Weights of a small transformer language model.
Size: 12 layers, width 160, vocabulary 4096.
Training: 405M tokens, 3089 steps.
MLP neurons of a small language model. Each row is named by its layer, matrix (up: input weights) and neuron, and shows model dimensions 0-159. Each number is 128 + 24 x the weight over its row's rms, rounded and kept within 0 to 255. Numbers have three digits each.
After each neuron's rows, "fires on" lists the tokens most often at its 100 highest values on Wikipedia text that the model never trained on. A number after a token or word is its count.

L6.up305:148128120170142156097143098105127147124137136106131122093104143094113116154140151129150134156126089162137145126125131126146115134143171137128155077144107156178122164117108130149126164145113143096105098121177133102122095111125165161110149131097113080128137120109184106140062187085122110102098153151104156152123125123117148150117144127134135109158121146133129123123112104163101113063103141162134158129129104116184102108127158095097116100125170136117103111086153116125141142102112126
fires on: "1" 19, "ast" 13, "id" 12, "end" 7, "is" 4

L2.up413:173144125115114100138127119122162129104073090145140182155105131168116143154144136127097143108121141087093177147155116138136101154127128133102139136123117177155168096104160144110164133082128130121126096113105116122175155174138118104135118136129143132144131149093173114126135091092107112126122113099132133054087120111120132120178139140171082121129178094130137122134130132137134133158105138143159141084163136105125121102112136099134120133141141121120140141166150090099130105094094153
fires on: "F" 14, " r" 13, " Men" 10, "6" 10, " events" 9, " vict" 6

L2.up389:156139188121153154166152163129161148111144082139168103147119183151131130112141134137126091105117106139121108090109117166136111095127117134143157094063151097108111135122185132103149105124131129091127105126143108139105106130147135139164090168116151123131132102077130133150152131108152155087115132142125114099125096110115109085070164144112135111150143135120120122092166164135118117171137128115128137103111112127118118113152097110114106150164108155150151107120141189143104116101155142
fires on: " took" 18, " did" 13, " does" 11, " stud" 10, " Sub" 9, " change" 8

L8.up550:145157144092171166127154098067143072087135113122108098099176151130122152179148168162086155114118110128096142099116091127148121147183107144117108136122126131148116116105058127137118128127135096132138129124144171095142135117138107152147121149125137113119127091117115134123115117155160139076134121118142109118122127146171144130110137122112102071158131142150131146127152095133135127132135118175088088137139096096129112114123156162141093146159129116165116138125134143134144081179112113
fires on: " met" 30, " Met" 7, " ag" 6, "y" 6, " le" 4

L9.up200:101146099123138102105125133146137076118118105156118138146121076114121108125166131115089117111143159169168145066119130143138147145148104184121145132165121125125141103088170139141109147111106119175089109126132128154135062121112177143108123144082120130071107157153142132108103128155146129136143120101128158124142148154127054122132127132133123136094138148101105125136155139120181109135134164140132090128159160142148096140122148132118108149143161118114106114173108119158167140129125091
fires on: " l" 25, "l" 11, " cl" 6, " dr" 6, "aur" 5

L2.up127:153131139126100112137089141147110172101107090111117116155081111091109088153113145087121133116125139129129123159119142145142172134113117125137142134136150134163131134132105155103118118134198092136082127142137108124182159128146150125084167141112121095118147113133108160140129127157109150144132143166112147132194095104104085131121103099145106154131118108142182126160111139113076110155141105089125139116137099124108145138097137176067095107134116123096136166150128116134114092134098151
fires on: " Ab" 24, "ered" 14, " public" 11, "clud" 6, " Jos" 4, "ior" 4

L2.up96:113145150127164178091138118113079133139144093167136086150126108135092113113167110149115092127128103083175140102152120112123121138143160127138154083108125140100125085071123152085140129112134128155126156145130179135106108153136149117113102125135157149079135143125156161151112137137160141124151101128108122139119156118136095093146172158122095146101115116154117180123146142141145131113146126145148110109155151125174128104110106111179083115084143156120100136141114113118133072124141094
fires on: "ts" 21, "ive" 9, " date" 8, " ===" 8, " ==" 8

L2.up189:175126172153115180120142149134169134102096115122128149116082136148099113149122102133085118069103156141123128144154153132126144144148132159143131132116102143113105118087114136141117132107127133096133124130126128171148124144155119125128078129148122176122192118105126114116084142118186097149121174127133137071121101172115112115115121128095170106110134152099101136110102120159132100142140139121157099146125083170105096120152117089137126129164098097139131124113144145114095104132139069
fires on: "ull" 12, " First" 11, " second" 10, "avy" 8, " Russian" 7, "er" 7

L4.up387:116109121088156136115166178156109134114156106127129096083149167113152141120171125140087139122146134116108173091150138111124099125155147141137116106107143129146098147175063166140114104096102108105113056121126125103145108123118147121098131169146126145137141118159111137110109082130151115169139154147115129164084146118128140094127114133102178140141134134161119134137118113158098111087110165094136114142196131118125079130098155123135079127139126113107137140158150126152118137136146136
fires on: "ed" 22, "ted" 14, " very" 9, " more" 9, " time" 6, "ered" 5

L4.up181:144130151104110142151186171117138136117147122114133119134102138144108173132134130153105135102130157143167095112079121130114159144119096098156113114129148132137132165122091192118100125149147117119097106101097104117113103084112094134123129119152123107145086126134153147165090137148140151154129137137122068111115139113129190148089183119109150148089148126097120099122156111202087118145142102108138132144124099112118146121119127096090153111124128151101151107143109124156123164152119162
fires on: "am" 27, "ock" 11, "m" 7, "ag" 6

L9.up497:146096137154131112129121117147118115139129131142129112175178134146123132153144159120126109115091114103120112106078109162115174157093147125098128111096125158104117119127124109134149130122142110114057139105105115137143138121157122125100105163151157117122090116132101136142116147136089141149106130129145105087140123138081146130176143160142133111117159169138144134145142112111106159107115108066136140151121161103087199127167181145184122076148150125112153145123129092109099132144163116
fires on: " S" 33, " de" 9, " res" 9, "ri" 8, " Sen" 7, " cap" 6

L2.up635:115107145119124134122101151121124109105141124174144106109103153126119124140137148134102137173137113094117086106128124126190112173109148138165116117079143190148119127122173115138108177126103093135157097146127064134085147113113117116118123168141113127129104142153130110110140184147172130136118108183116156138109143111092115061149084136138148127096124124104139168146075133138110144083111109108114124104108102134121127148113122113157131107136121163140137141156132148165118134169126137
fires on: "led" 17, ":" 13, "ed" 12, "red" 9, "et" 8, "le" 5

L8.up597:133078140151154090095162091109121107164115150149141133110160156151085134137159095160120129146125156145109069120117139131121138122119108107123132122116137129130124145134101160137120116124162152129107152136173126118187146127143125129126118113106063095196154098184143121127161172170101153129136123135171102106105123114116140103154141120139142083118146146141134148089095149140128113104120083106130136108100110131097158137149135086119081092125132094149152119140106111152134160153097122
fires on: " for" 42, " than" 11, " Mo" 7, " near" 7

L4.up83:125121147115121116140136144134114120105126129179109125139147137149114121101177102137127157103145128093158081116087147124128137090130124124159119148113074118093125176122124154096126135140122132121150100113117154164096117123172146149129134105132170135104187134159140094146112161158113107119136119119143133102124101134133157107136147128125115109183126152125130154173114080172103117108098166119123140128078127148122069115152142114176130117145094130134111096110160086121166127072091172
fires on: " to" 19, " commun" 11, "z" 9, "\"" 9, " im" 5, "ern" 5

L9.up549:141137197159121171152123167101129165127103102174156130128180138108144095145095124110120138149104127120143140065129139179159135103135164114123158151102115128088115095150154096144127172123123126147119124127084091106112120101149153113125093131144102136114105125157119130153098128116140118163144109106110118131135106130108122134116111113115150119172089116114116130129126122131146170138150135115120189154155150115162156142149152112169115100112125104073143075150117094097113152124091113
fires on: " (" 13, " was" 10, " B" 8, " com" 7, "'" 7, " is" 7

L2.up597:122111170105092124130124093104098124138109136110106133127132111117116137167107172098138104112168142138135140151116153131179112110123170109066155119129176141115146160100119146144126135132132135137079128113134150116120102143092068140164115147162121105085109103144114066146143152141103131145120155101107109103098117125132103134172157110142124150128101140155126140096102150142094162167127110090135090126157131135138133140050122175133146111133131115133146125125106120141140104178123080
fires on: "able" 24, " College" 17, "rib" 11, " film" 9

L4.up47:142114139109151126109154146147110148064141100122150128094111114137113157157111134157097138116092136111103109176161119106166087102127166118131144071110119125127085144184086114159133117127103080161122132115159129147086108164118118125148124152143109135151166142158122143117166164104136081116162113151132120136140130083064117132133121149143146111164131112085133117141130138076126157099106112114165124146133161120092123140120135110126151089148095131132137166163116121094141143154136134
fires on: " which" 13, "ing" 12, "Q" 11, " only" 10, " that" 5

L2.up173:128160126144109125145119151127138096122113151163110117127097168093154163146103104159136116090121137116123128107138089152137111094150139127115140117099147119154117182139116130130145117109137123130157109166125128120091155116138122120139103167109148160128106122142109108145118112130157095117131114128180124126142114140155121102182123088131157106071156167128124118177071171124111095138108068165130142088064100143093141107134121150128162090171113119156101158155101138125105135095152127
fires on: " iss" 17, " int" 9, " phot" 7, " comm" 7, " film" 7, "ript" 6

L4.up505:118138128165143126148119147131121129077111107133123141135150091094113109078174144161117104125124150110112154085133108147147111157148130156118076082161154144163143138108135127131138176167076114083112127136099109140110124147147114140114104135132145165133101158140160136112123168167144110113106105163106103109127155109135081108126139092118101142150175138139132146109103119146116134143117109142060097158114098120108095111154181091120073154128123138113159146120121111139156144150149129
fires on: " her" 26, " adv" 14, "ress" 11, "us" 8, " his" 6, "el" 5

L9.up625:124162158133080100164148128074116123100128107144123163090104117139115116105154116128130145138148137149076146115149104144161140096121110146112129115152136080121137124151126132168083142151128111125088145137126094113113122142123200152135130103150174151143115164109131170132123080153095148138142112129121154128156173132116141092116147134141088128141116133146177132121157076125141081161151092104113121111156094139174107096164119097126126113131138149113099120180158103140107124125107140
fires on: " S" 32, " s" 15, " F" 8, " f" 7, " L" 5, " N" 4

L4.up242:111139096123122135097136142073114121118153121116106115109157145156114167124183124117141107135090117157124149131153117120123114180119158102160175116123134146163082135097133092145150116133126155144153120120145089099155142102155128130092104123117172137100170137138146111130148115102141127097173093108153079162123089139167118152165133135136112146081153140103147113119168121149137134150108146124139109160140150048122133099122136127171110110111188139111118105132123100132116133103105098
fires on: " of" 24, "re" 18, "ic" 9, " dist" 8, "r" 7, " example" 5

L2.up168:142188196092135137148173111124123094173110122136116146139121149095142153170100140136083144145138114119111129124127126199128139112122095131171090108139107156120134140094141129116106125143127096136100145134096114185087078101107121130110125125106119123114155122080158124150130145153130122146147114109105116115160142102123153116163144115154107173109088164139093104143121147121132136119128142156126094174136144128117118115068121112139090141130131121114099128138098192139099130151105122
fires on: " ===" 16, "==" 12, " turn" 8, "\")" 8, " host" 6

L8.up78:149142107148129181120187118096119127115136102142074141106127129126123139133125151124080138136109125127117115192125089142112094102143138060144136130110124148156101095132085140116129161153115124118101127141127102048136147142127107104139143133169102127124135130137114119104129137117138132123119117065108136130123132155110093070104162154102110171121150146145087074092135097110136121136076136099147124131098111144165158120136154147138145090124140150139112089145136119139118141160094122
fires on: "i" 20, "ro" 10, " \"" 8, " sh" 6, "C" 6

L6.up124:096126156139134116141127159130116159102127146124131134126127130137108111149146094124135138088123156115142090138160153110120116154115153146153160155124137125094140110132109128147150171156140133147113111106155099086156171150127173082107124126136121117134120115130093087130111169099095121100125155116114129143160143086173100115154155138146105105087074118050184127138110130134128132153127105108162086164142082153125122135144097083161106125088148135120142175169114116109134131135148095
fires on: " from" 32, " in" 13, " two" 7, "-" 5, "–" 5, " common" 4

L2.up546:094109132137099126133170142158072113124158096119126172111134098218132133143182129124103126129104154108118129119110138117107137102120123116116086114141147174122149102145129169122081109131125123164109129123158136182135091111121129116093103125108141107111112166141127138124090137112135147077101125143146097103127122100127142158122140116144133149078156120155136104156127156112145124129107117135120155123093132128084123096151111180142081108155088169150131127139108137169181125116142111
fires on: " stand" 14, "ress" 12, "  " 11, "lement" 7, " surr" 7

L2.up278:148142120141139164165115125149167126084092111121107079148109112118111109109090126120107126092101136152119099126191099148165114148116093119150171142149110117135174126138170170115151114114150125122176155105190137106138100161140123119102139124154130145125134087102129120124102096160143077118129179133142143110118133107137147135148095127145169094130083105161116125156127131140107113091133155147132101100127137136079160150141132137120078119173134108162097116116109139126120142121111095
fires on: "ording" 12, " data" 11, "án" 11, " test" 9, "aly" 8

L2.up408:130145109159109137127160101152125141107151146103120139086099097100104114104091096178104133151168103134127116132106122139129116172122133105153122110111181132134128136146115100134113146138110142185104112112149120130150104104121093092070132155117117159121164107146176137133124094126165110111160099132125125114109120126124157169086141125138126159154115160192131165160106116112122112131160131153164156162134115155107137111122151068119132101130120104068122119169103117115122072123127136
fires on: "ard" 17, " ass" 16, "ational" 7, "ott" 7, " ac" 6

L2.up425:062168140130126155101137121116099140143137134109109123136171108138094190123144137147128121123174125144121133092164165156131100111140130115133131134138130141137105095095116146126136109112085135121131148144123131151148106148162111135114139107146175120134113115138074090131096121085105115081154157090138132144166117152133119085128176128164134159148140103138133124191131148154132041118148126145148110114132111120135181114131113118123115105108153105136098103160145098087132138116088121
fires on: "ine" 30, "ate" 16, "ince" 13, " about" 6, " do" 6

L2.up388:120117131123139094177095124107154135135101147096151158145134137138121160098149113120148124126127131157170157149114099146079109114127136068152139078113117110128103132186088157094112153142106133159131140113147139130128135176095124162140115077152143150120158152146170136128111122108105115126079118146157120148120143169118077140099094122145146146143117134088125101088106165086135144139125111158123159099119139143077089125152138136100131149162150119119084110168140101153138107116135144
fires on: " br" 19, " beh" 15, " even" 14, "row" 10, "ru" 6

L8.up311:093118121121175110124136114151111130121145130131125108105136165143153137148119139056106116120150140144146113139130150098157130089135126173113145097120114129119095118143086156148115075079148156125062114139145129155137156139154153109161140109129121137135118128171152158132123117132154118178134130127094149129178136128080153131105164126104154111139158101167075126143147137155126073105101139093157089118127156127119117129117089127159149125133158133129059109118170105138143158129126120
fires on: " Pr" 22, "r" 20, "i" 11, " Year" 6, "ig" 5

L2.up492:115134185106165116100138136127137062125109070096119109110128158156142111107103142075177138107109171127125145137115146103133157088133102081111129130149145118140115111175093117113126143138198162151155149160130140114110095141129155100128135066130119126100129137144112120109160127158078080136094146127147119128163138122127163152116135155144108105130123086139164123164102127128118142105148127162112132138127127143108151108174197147115121145122136134123108109133124114108136118157120124
fires on: "\n" 26, ":" 12, "oming" 6, " Cam" 5, " win" 5, "ax" 4

L4.up486:129157135100140156137139118161073141137165109139140078177111156126133096140173121109090105099131128122150127113137133102130095128146153131131090158129097116137128159110136110126097109116142109113124132124089091131102144150088145124091123082140114117151135154125101191123097152174177153131142123133113081140115136158097138121132163118103193119131123158080118148112136147144120156144106147105098087165144156159064096116122149117096113132111132151145116144113115134158143128140165106
fires on: " him" 33, " it" 10, " add" 8, "]" 6

L2.up487:139073170132149166118179133133093098125108154143134147126122150121137134122096122101118110131120085145108094158148119130088125112173106107115125169186083134147171132142126133175140126134104147123172118127117106143113099101142161149111152149081160153104167132146177143110130134136111141140135165114099108119117093175124145131096079120153089137120094103121101141149166148122111105123117141135120126118109151113119115127088077132108114129153141112188121143082130128113132160100152107
fires on: " ab" 17, " Pl" 14, " pos" 10, "ff" 9, " resp" 7

L8.up499:112172129158121080099135147120121133094080111108111154132148149098125147139138153111135134154121116124120101088083180153171124143122135108146117137135098158136111118129125095154155143147122156078138156163174107106139108127153147126126196101142169165098113150140098097098125155081141104107119089101106118122132128121157089076154124113165158118133147143139132161081108096137163139129105116101115135116139117130151104138120189146112135109152139107118093133153173110119123144141135119
fires on: "0" 31, "5" 7, "3" 6, "l" 6, "6" 5

L6.up239:118136116124108142109140146114120130151099175161130105093126125138137171110093148082136127145162119143102082148106127105128111106114126126116120158101075111113103107137125124128110132139120094116123097133123166141140138164151121117101121137102163117147137177122163169079147169102140103173092161096112105135108107125143175100172110148172093111122108155148140095156142158151142129137133149151098155142112131127148123151126163124140090140115096127104098177100126124110112162100057109
fires on: " y" 23, "olog" 11, "b" 8, "hem" 7, "art" 7

L6.up26:118083096145114129116115113132157119091149114125096124147154145120126125105073155154114118126144124171145110155130119145104161085136148170142164173155110162112142178118146154128092094139140136130111115130135095113104145137126091123128145145134147090112112140127131107140141125156112089133077117126107124123105102166095156153140106067077127120154109141118121110154148119133109178156102137127170094099107161137185159158102131109160126131121136120119115121141185103126143069097123112
fires on: "ol" 15, "oc" 9, "leg" 8, "ivers" 8, "st" 7, "est" 5

L9.up210:129126136151081164137151121101167135119109151141170121137100132157144126160150130091159133152119161136130155131096125107115095128140152157147161113112133112134125147088133141148084154159161184156155123121132081118114142110104137075135114118089108110137140127109113151120108130139131098096196097126080120102094123127113152133145137105163102143103118083104109108142095161154151183163120126098107140150146120103161068133115110116119120150112123110087178164115138129159138129141136118
fires on: " |" 18, " of" 14, ":" 7, " A" 6, " My" 6, " You" 5

L6.up526:115148149169148121161177119159122125101147152083104122165140135107122151085111143152164141097058134117086135104107144149095151100141109130174140111100152133113138159122103146103106098102104139119056117095160097153190133110151104190127160121131104119117121096160143155118124142158141123123168114092146125146156142144146140144129122102130137102146103106103116139121133103121101129148144159133132111165119132106102144156148115159121144175141130126111089147110113160139125144150098138
fires on: " |" 31, "az" 9, "on" 7, " ±" 5, "ately" 4, "rop" 4

L6.up11:144103117160087100157145122100120125078108124108149127122150149147111153124114110089145137149147175135131129147161146113152121087100080088156113118107141108134149127131129113126165140142142143096135129135137153093158105159105120053170162159129170125171122164133114086153182148104099169094117116172117131115113098113172093168146138144146100123170142132114106151110098107109137152138127135126127102086135136113143135111091117120124121137135092116132085135175122121122101145111119155
fires on: "A" 29, "W" 10, "r" 5, "An" 5, " sugg" 4, "pec" 4

L2.up374:160119155104110089149141100176091127163131087158125163117073105119092155149146152132144121125181110108119135122144088102086131121127087176095144128148128115114100141138116109129149181171079131133110147136104129119133106176117109138109128117136175145107080141152121116146133147135120126115155158150138134102152150113100129123091171133088156119117112168152148116135099149088094143144121133142141115151157144163103084144112118140133111146093141131153100109122107119097087083115133123
fires on: "able" 32, " others" 12, " Jac" 7, " main" 5, " Mexico" 5

L2.up48:130172131183173111127161118106150183144114127142103097170122119101087168127100175134090119111096071081194112175115151120144096106151128137154085134128142135169142177118134158128132135129159157136138154126130119155110116121141087155138113109134122169121103102150129138143134104135125105128119154173094113129110128120140132119135119087137131144127099107130118135152130164110077132105113130118139129128147101123113133138107114099123178153120118087099109115138177108099127114096111094
fires on: " born" 22, " million" 13, "ã" 9, "wh" 8, "order" 8

L2.up217:117142103168065134145075154144130118143104146140104142126160127151143148155135136124127093112147134102142153120133154112166108124129089095155102141101124147123172116130107153186119108111120179132100112123078161133090109147162093101146161128173147118121127157134155127130077105157138114057125120147129099138124149134126105123104143122077164168127153117101118083098129153139091105144146158128099088099109140164117154109156146135096142105130111139116108117117125115131108133150113160
fires on: " tr" 12, "oice" 11, " Mr" 10, " Co" 8, " Dr" 7, "er" 4

L2.up15:089133134174144130120105142120143141117134146141141136116131124096109121139148127105091074115111126106167076141117160161131142140115160136170097068154125139160128125110111102134161106169104132150128081115108154149078112150126119123168103149123127147110109130109127105141143093116123132116092165114149132160143137138102136090130126128046139099150132129129153104142119120140192110134096095151091129110095135147151105168109108139150119128134105162093121134113169159134164140129084171
fires on: " cont" 32, " Cont" 8, "arm" 6, " Cap" 5, " def" 5

L9.up155:104138138084107054156122114111104161136110156130123111101122156170112112129151076118121118159159159123087129111145155106140135123088118163108119173146137200131157142104101144160127156144139101128126119153129138130130135152122184131157126154158127131103194119118134129153147134109118115130147074130122122149098110158088115137111150123156100119080132089171128122144136144127090126127149120099133143141125127108136108127089154137094141114132119116094092138152141119128136125160052123
fires on: " M" 64, "r" 10, " H" 8, "a" 5

L8.up123:123119135161132160138095139120115166123109106155148115144134127139137122128144158102112103087166114161136180078122112110110112164110163136138126103157174156120123131099160105118114134155143143123082123144120128107110122091118159145110121154147149110107142123140109080193131155119148149113172136096149124120105111102156112116127147114134092114118172131130120093100133161150121141123122098107148115176115089121117145149144171168087135102142152175068084105169096104118096149138107120
fires on: " \"" 45, " P" 9, " '" 7

L2.up577:133177137132116133135135089098117165152143110136119107143121109137126150113108087110159119101091124128115146144166144152122113119139116176109119159138147156159096146073089094152096158113160124131092139128141136152140114144084112104162131135112123121162150090083092140122150135178134147185128135106077137114144161106150122158117105099118100149104113133137079164115141123146113154143090098108121107157137138105166132138093088135174112126111102109113160136133109101106186144135123152
fires on: "===" 26, "ration" 18, "ography" 8, " Preceded" 7, " debut" 6, "HL" 5

L2.up531:103117129138133106132118129140173140091119109087131121090117116098142119155148147117141131098111091133115119111116142175124141128131088208119123140105104166130114117126149132120147120141133170135096147161131108168156112137153110159056152185124122115148150082131151103161099146123086122120151120120150186135169135117147137110118128106141111105144162093175157134115118087123110133145077154131147127152117124128158143096154140148077138154133131069136134124109095148123130117127114097
fires on: " National" 24, "astern" 12, " His" 7, " Del" 7

L4.up498:103132084084128132127150191135150142086098146139105174137091142143121100072131159127165130158096119141155117118096111110126150131109169127114161136109119150148116061119150177128120094107153156135138089127085132119142158166139126137079137102144109127144120099161151138147134140155163120120151137115144132100120142125113087143099101133113165101114150080126158122109118142151162090141120089159135141081107105102185134111127145121104115123107119134125117121153113137145100166125121161
fires on: "v" 25, " dem" 13, "av" 12, " arr" 8, "epend" 7

L8.up120:125129136143131111116135134152184123109118090133145153107176107100129156092119115112106101142093090098118137108141058126173103120103129132140136148162154122111104094101146136119124127093136109146157130160115146163141089124112139168071173108112109132091131115132090116140136144105129141108114137102138116136149159151099124118124152091087134090135153130099096177170147093145136101093118142111124109094113154123141147118114109148154079140099088114129093173134108143133148106133176106
fires on: "0" 29, " Total" 17, "5" 7, ":" 5

L6.up118:153105103120124149128178139114151159105137102091126101114143159149139127124129119166124112102124118146117142164105176127175097136121144132136171133080087131110147122140091126117111167123098155109140100136089143144098135113134115152169158147115157111122142103135084134174120118132104106113093137127084155162120151090103120117170148133104089162144116151115103117148189112128135156123120093076092096138112097148152098128123133125146163118147153133141159136130146117128124056130159157
fires on: "9" 29, "s" 14, "im" 9, "if" 8, "tr" 6

L4.up433:164138139142134095105074100104116087133123100112099127114138152099107147108161106133152136109100145149148142092158129129190111146151141099161100156149136088166126137141154136140135107104118159173094117147114086126132110115162097131098144119168137148107138122104134125111132116129102116135121118123112143107176099137112128148149168108095104134165104087123152083155165096128139146116109121112123134161157145079132163132125158108121106129109123187085132152120138126096094156173094094
fires on: " following" 19, "end" 12, "re" 11, "ided" 7, "ed" 7, " was" 7